Weights of a small GPT-style language model, trained from scratch on English Wikipedia.
Size: 14 layers, width 384, 12 heads of 32, vocabulary 4096.
Training: a variant of Adam for these matrices, 12238 steps.
MLP neurons of a small language model. Each row is named by its layer, matrix (up: input weights) and neuron, and shows model dimensions 128-255. Each number is 128 + 32 x the weight over its row's rms, rounded and kept within 0 to 255. Numbers have three digits each.
A block is one neuron, or neurons of one layer that tend to fire together. Before each block is what it responds to, as a language model described it from the Wikipedia text at the highest values.

Responds to: Month names inside dates, mostly after a day number or "on/in", e.g. 25 November 1120, in April 1935; also decade digits like 189- and 198-.
L4.up27:086134094193126119123152140097178129140143161141147172189127165118174142162085117100128128152147164134150190092120157147136140132099152137123087109125147141125156123126102150177161125078150100117129124136092137121142130136123152101104122137120150135173126111116121098185153145111173040133128083135074150103108094154114152110126070189136149095111159152103134102080100168131077110112138
L4.up727:204110150142111157094112090107156138105123110128184146129124114086157159144131091073158102169108186071173157100140076128153112110131104099091105113128126146135102165166121127116101152162119123130155124212071120156161138136118144131114079123150100099134138147114128112090142154104176071097140143132130129118116136129092164083193172106168111165137222089128137098097045182154117137138141
L4.up1021:135155142155127146172152119057187100108136182066097099127094124135097030198071126113145069154162202165130148154122139136131103134087132131147110155133112096133157119119120177172145122083136141189180155122048119124159145129123163126138127129106146108156157094129133107117131120159174067156120063130097188167128093110155145097216105174130154113097151133106117100029111120130105142114140
L4.up1091:068138174165168177112140090088177104076152157119078138190141107086160114146115139152179154124097135098155085133120126131131185141114071191113152137120102093131145145160125149133109103146089110159126110109135154146197148130100152155124087122101182144162133167141114162133075077145179155195176095094088143160127088130166148125161131134127068109099151121137120106142122125128102117114147

Responds to: Final word-piece tokens that complete a multi-token word, such as ies in Lies, ology in psychology, ence in sequence, often just before punctuation or table separators.
L2.up21:169129109085146175098108089147081166126148142143109158133132108081110141131098130130130131140116129091155143154147161150162150059113095163125098160084101123166129178110117194156132132085104117108155152120108116174134180107084125114104136131124151167078108176095151112153128102128139096085127029155058094154135088156107065171155144189158156118071221114106104224141055143100170152128168
L2.up211:133133115090152192108186123121099139174164137154158138132067099102135060102071092138122129145128128108105191145104142103088112077094126140138125174097101138201111124132141165151112135067110158131147111124145123162132169114113119103091111077136142182095102140109141111157130113149131087083154064154073102203149128128168071106146138154118161107129178140152112160146044176110139116168165
L2.up260:143148133105171161112195132136087128115153135146173154143084138078146127124152128121128126157115102101116139166127159148127142053142076142119169209149130167133156173136171170138110129082104111128108131165094130191110144068056149132106104120209142146060066182116164119160099095149098122092149049184093087188130150150148063111093180170094145118091220136113149188138043143133179111124214
L2.up478:152146102112123146064174139129091062119186125138081190149106166079120113162126111111195090184130133136134189152149166167154120111132110166155094166148159150128162109111150169156137115104123108113113120123098138149143133089136177105099117143136107117131101208142106079145070099138129093115135084150068104162182082119106152137114142182128161101098201117100130141108061116140160156130112
L2.up1136:159139112112172188065157135109099143136150149204131114133052115082121117123093099156111123128098130080123160128109145107148118057158086162148133163106140170142115121144172158117142157097084135110138094145125108172115152095080107105092097138151112185041095171140148130211117142145109093084152076189064082219128097137142051134109129172125189128103189126118130168108053175169166067161165
L2.up1210:132143082088136120083152106137095134148173113153107144146046148099107099138115088132156158153106147106167128140100161173139113068154085166137155195135095130188148162101113157123136148104121125116126152091111127188141164095042133113048133073120119182088110137110139083148122106118150102087141072123061106158175121137127060141134132180104163099140177120089123186116046188131146150190190
L2.up1297:123114082076116149084130120120153170149108150214160110158065134124131129128088106138145135154124093077148089150135147168152184097168104182163127156143075141156130110051156172141135114066103138153109115118105079108083151086103113160169151114160094135080128101114175114168103133100147083132138138165061162115131083102163107115171119166136184078108120131107092175149090131128166115116139
L2.up1332:162122082105129124099157076151129182146167116117161115104043164095137083142093125147133151151119105093121163111116138146136157063149066130152143160143128116186121149132131179142123102101118142126169155076092120219131179108054123122099099071179106143097126173123157115128130077189093135088145073168066077149160087162112062146130156168142168084079231130135131175152086157120155129150159

Responds to: Unit words and suffixes right after a number, such as m, cm, years, ordinal th/rd; also by after directed or produced.
L10.up433:110154133113133133162162168112145129132104211155158124125147123108095143132105130129149119136107123086134097168173133104102129104136137129083179114041176074161168134106166118097091173126133167103141182140098173134099128097067178185145131092090144125137115159076129175148127128162175118124148173090118093103121141125125177107120139132178146124105168151100139099137082117121158169118152
L10.up1297:101115103115175175128188093089144112093131207127102097174139150092139080144085090102117135098093120164141151133125184106106127140158115097113160119058131102105101138180173103113129168136070158166134170126121158064070161117076106114130123082169182099126136124110080169108109100139188047121084163111098170128090111166167185131168143128135142134150152145024102134129130105090133170098147

Responds to: Nouns and verbs about domestic or personal life in biographies and census text, such as household, died, married, life, plus assorted word fragments like quad, ile.
L4.up57:123130089099154087102123147101156165094155138058139146192126119122198144124104129124129150130140134130159127157116126194200148139101106146125175085100134149099223156113095128133117192108137071089090144068146069135155184130172116155067111103124120108155118154129114130106135107087120056108099118093094098130130107111125160099145149095110134147121076190207161121082124180135106134182144
L4.up251:182114166128122156099115106156129155162109134127106100131114181166103107145087135082073181152069125094139129099149132171116103165162083106154107171171175160134169123120145138250169130123142055142195130143101076104081140116109137161081166157147165136117062140152141119168156113167115099195162096181117140181144121129111108118156109112139097121118137131107179078075112154119147159137121
L4.up389:133175075164124109075103136127080120148190166112157146158088150151183120195116128130143174131132169122155165124127132150206113149129117062129153114100158180163198152163117109162145112144127080172161155127183153140151156121094070210107135162100134109180125109118165152139142144110187082168187047108058124117119157120072135096107138106100124186111150104106178128147142117084146126127129
L4.up1161:114123094131154090070098153075178071130178153135159148129125092141146116134092093094172138119186128141167179125096097136146094135174139127129089157097203176116178117110113152130137122106165098154199132096135156133132129113073157244118170148106110127131113123142130119093168130137142108181218077105124075114097137112067113105117169125077108145154149162168112180145111178134196123132085

Responds to: Final pieces that complete a noun split across tokens, often plurals, such as copyr-ights, cred-its, aud-iences, fount-ains, pl-aces.
L4.up334:184110115140183078124132094135094115136140158083156206232148138127140083186100144126146150199132093064136129166112175139126179101134118164133128151144163112214151127166171127141097162125142172119163170102117166104116134043125094166133102133165130136125157176100117101152138161116094069116164066136112142157120150133132091127169160138155168141116104129122128163161104137166119133140133
L4.up1137:134094100121111151080136147075148099119137147107121141194114155101117177127115144128180117166112149058145123149160138151082206096106119160109184143119080146126129129099154158171111153145154110091119138098065139135116136077117071129129075146182136141133112175102165115088140092124151121124224086147082102132121109150136136131164195121136126146087120146115148159105099175145195100172141
L4.up1343:159149117122112170077169128124155063078179156140118119166123133096152114143160160148129119148123118091128132130175195153124164059151149113093128210125144128149114176173173162127119117126118124119048201102115119168117130055113113122138117072159128154098108144154116103135143137153063149113149106148070099135149131141131123157109146166121098109080178160077105138095082137187143117136129
L4.up1440:174088101085157117073149132127121072132165153088092139172115198091110147148122148091137146184144115085104128100130123082125144112113146098065120147131194178157112139096152182173159138164097123101149113153098146137172132081131137168137083165152142119165130149103094133148131087118135089106224109170086151102148146144112138110161126152147092135124106159061144101118115120095171230135107

Responds to: Month names inside full dates, often in tables or after "on"/"in", such as April 29, 2021 or May 2011; also first words of names and word pieces like Arth, ord.
L2.up315:162140085113149104080125150149196176133224136146151143117101035151120107144127152134151129071142109058148143072120085088178127114119129160143089109164113081168181201124104113092126113119093064114164144114146079104187138109129155148114120123137141107152141149139144104119124171132085075143105122126142099084112116140153117137094210145144190144096107165103164167087140144118122100114157
L2.up376:145074144124134186140158139161149161057181093129083123167126109117127120114125200092144184126161148087172143155157113150145118140097138137116119127123129095130120110135100105116101115122206096116078110140113128136134100111141133150092090112105118084166187160157135110126119075184124184130147119117129128078073167189081127102112135143134093138129137075146099182137139168083146164134110
L2.up575:146139181176179140137186158119166084141143163150128045112124194096134074195073114135116117122178180091154181157144185127225126141107164155115112169146125092153122119091140135137108100130184133054178079163150166153140133127065124107167112146100125082163170116171132166110145118176103083120161156098092148096069153185125118168081105197142149143116134108163138179088098157090161171087125
L2.up745:118126176111074193097155059055148070094147124102134174137134125098145107128131112142095138145105178143098132104137115169158128121070148108154103116124108117138141157120138035068102152204063077129171136225108126128134078151159130085142124094101135077129113141164116116124143151108126144107098125114120164137095129189112099109129132175178120121110097120085100111095125141138108119083119
L2.up1005:098104153140138147116169109128140091128193078164145123108170133149131156144131142128167125149133101160162157107102140144123122183098168135066146140083125115151188130098134134155143096173122119151131143110078153136109138142146096110171133169155126088169179183079075168129124096147102144144087101149149152112172166134107112178083104108103141138149138143163106151062039151126164118169099
L2.up1184:119172129087108136113146180125132143113150092186122125130126133151112148213183091140056178131132105103117135112156121132180140161131130131089157174112140174160096154197105153183108137081074116107132172133062105144156158135152107079058103165095142105157095188094121093129160110163136155125094080180123109117086133149126142175143133115132126061123118090126087089099118096144156110133104
L2.up1310:070142134107048123113138095131120118126110186106074149135063077138112072151100108166120252122119111175137158133131121133184103134114154113123118125139113139132152152150112114148116153139135113143101062141088111150190123108125133153128128178121083093121168105130109148133139143134136144145109138102147065120130104118214128099160107127164154131099156114110169200082136153082107100136134
L2.up1414:161168110133147110171146133123092133094251079093099128126163114139148133078148093083179164129164120127160217144115147091090106151124144149150104102148156128141128130162122177115106141193093122037133180154131115095138126128140099143157178129121099126122137112122131111163158117111104135132155075146105086140114077155112106126161151139096147069155139093117126121094090115156164069149054

Responds to: The first sub-word piece of a word split into several tokens, often surnames or first names, e.g. Mc(Laren), ret(aliation), leg(islature), Jer(ry).
L10.up157:136117079135198138126184152105115145129169136166168153121093128124134118110078080125143127126145121112120155164121130088108133075135082128118171156130152127173132143087198111061125105062152126107116116062167127203149142071146113097086069156083144175121147122116157149160120101176117110104168068191126116160180075083107083104178104191123130070159177129150128137128058152154139121145176
L10.up779:131127128117185124117104162071126144171103141157157134182102127079139120095096052085154127182111126171168090107113144106102164105099128145125137204131119133176130096121199168154102098103163132094090108101146072135158169037154113124062121145083176147144093101118092085158092108154134091116135110162120121157182121082124096061153133156111126119093184128123151140056054133155169159138131

Responds to: Mainly the noun "birth" (give birth, date of birth, birth record), plus family and home words like her, son, father, married, household.
L2.up16:196170102083150115128127133113135144097176233151098114134136109162115162154149110097153087121215132098118223158178108087096091102121151095137136181155108070128110116111169163105078128103158136120115129108131131111128100121049120102138167142131143075100125088088082165104142121135098096080137119094110119159087161110135117099130135179113098143092166174136059175140103110174119171115121
L2.up417:101119122218153125148157140127133061080140163162157154120090116135143160100134114155138132100098128166122114146099143125118183124151155151137099113115166099130155145141142145149129098121134234111100150148139103157095105125120138161146106168063145071146118136102162137152141165151190133128158116113135085103084173175134141111100162105092146167145128127167160174132085114138132134038090
L2.up582:123136172118171171131138162115142054129145210095111137117164153150122105179117137109172137076119213158170145102155113101095148118151090139111107131148051141182114132154168154161109103125120112090084107148072138138113093142110124162156149213177146131125142147090112120125147182156151119146184110086087117154129117174184121216101089212063114114102127102080141115124099176090136112073122
L2.up587:135100150110113139101193152110126131205173203112113149162122136078102147150120148114143153114128090040222194104122125102099126122123172123061172116123120135159222168174133100124073070128122070163058085124084145096150106139129110180109164154171156099135173096098083107114140186122158144151148157097131114179114100100157102105084138070114117105096111134058089154125142084092138109131214
L2.up666:179173136146155155135167119092184137156105123162140120149125146128160131148095106158138178144084125124125136164146136090148098133118135089121168092055156149128103145103139111121138105105109149106093095071081108161167123132069152166100166162169124169111091086133181144135109123169116149122161109185117181159180139100102116091123116104122151099112134110131104106137144118124087150107131
L2.up1059:128138146164124137087188116147147119201081220159178123116113099096141133161057122110173120126080143157132152109129113148178109089152217089128158131147170168140144103159152136123097134152148143113084144143102115148098119129040079136123166129115120145124143122111125168149149156101120067174154204120101143151130120118163149110118124154151149152114114102158123159127120101121100169116172
L2.up1200:094130119226066173132215111116161107103112168221175133116122077075137111147153131136123120093111147172113184091116137133096104106154154177081117117090156148185150130159115140171100140082126126117137124166133159154120108115120120167141123149140088101174204083108098138144141139104164117184121177143104179111100133137140132151053115085151154110128112114132140120092103159092121145119129
L2.up1376:094131132098072107120097048084056080169131174177096119115104120124084135167136114105125125150092168093087139109146123102133110131173133110137176079098135059111140127147170092087156134141107098116128170102084128201148043119128134122120098104124155106159146206139114128170163103130181043191158178137087094148130119100097064098104129126132102096145145136119098098137104152209129200126104

Responds to: Start of a specific date after on, until, born or since: month names (February, March, August) or the space before a day number, as in "on 18 September 2023".
L10.up124:076082079099093168149123121106140129114151142098129080152107123066131147204112160122139119117125150057162139097156158121104170074125114137117178137170134158144100145160156169168077149123160209143094166128123121190111118107109113182110098125164116129112134196125114144129112127194154157174117118165106113147122211140168177143126195057180122101117118115117150146151113089118089100123124
L10.up808:157070116165119182054071138130155118120135205135074047131136152142150191116149098149193084146152129115181193132142126067142135089128142101099165149155115155095111191153156177103132117139113152143107121100160135111159144114097106157134054082083157132098100136127120090134155160155192168087197142110114085184145186122123163107097173160196114122093119134137172166148118150143182135172101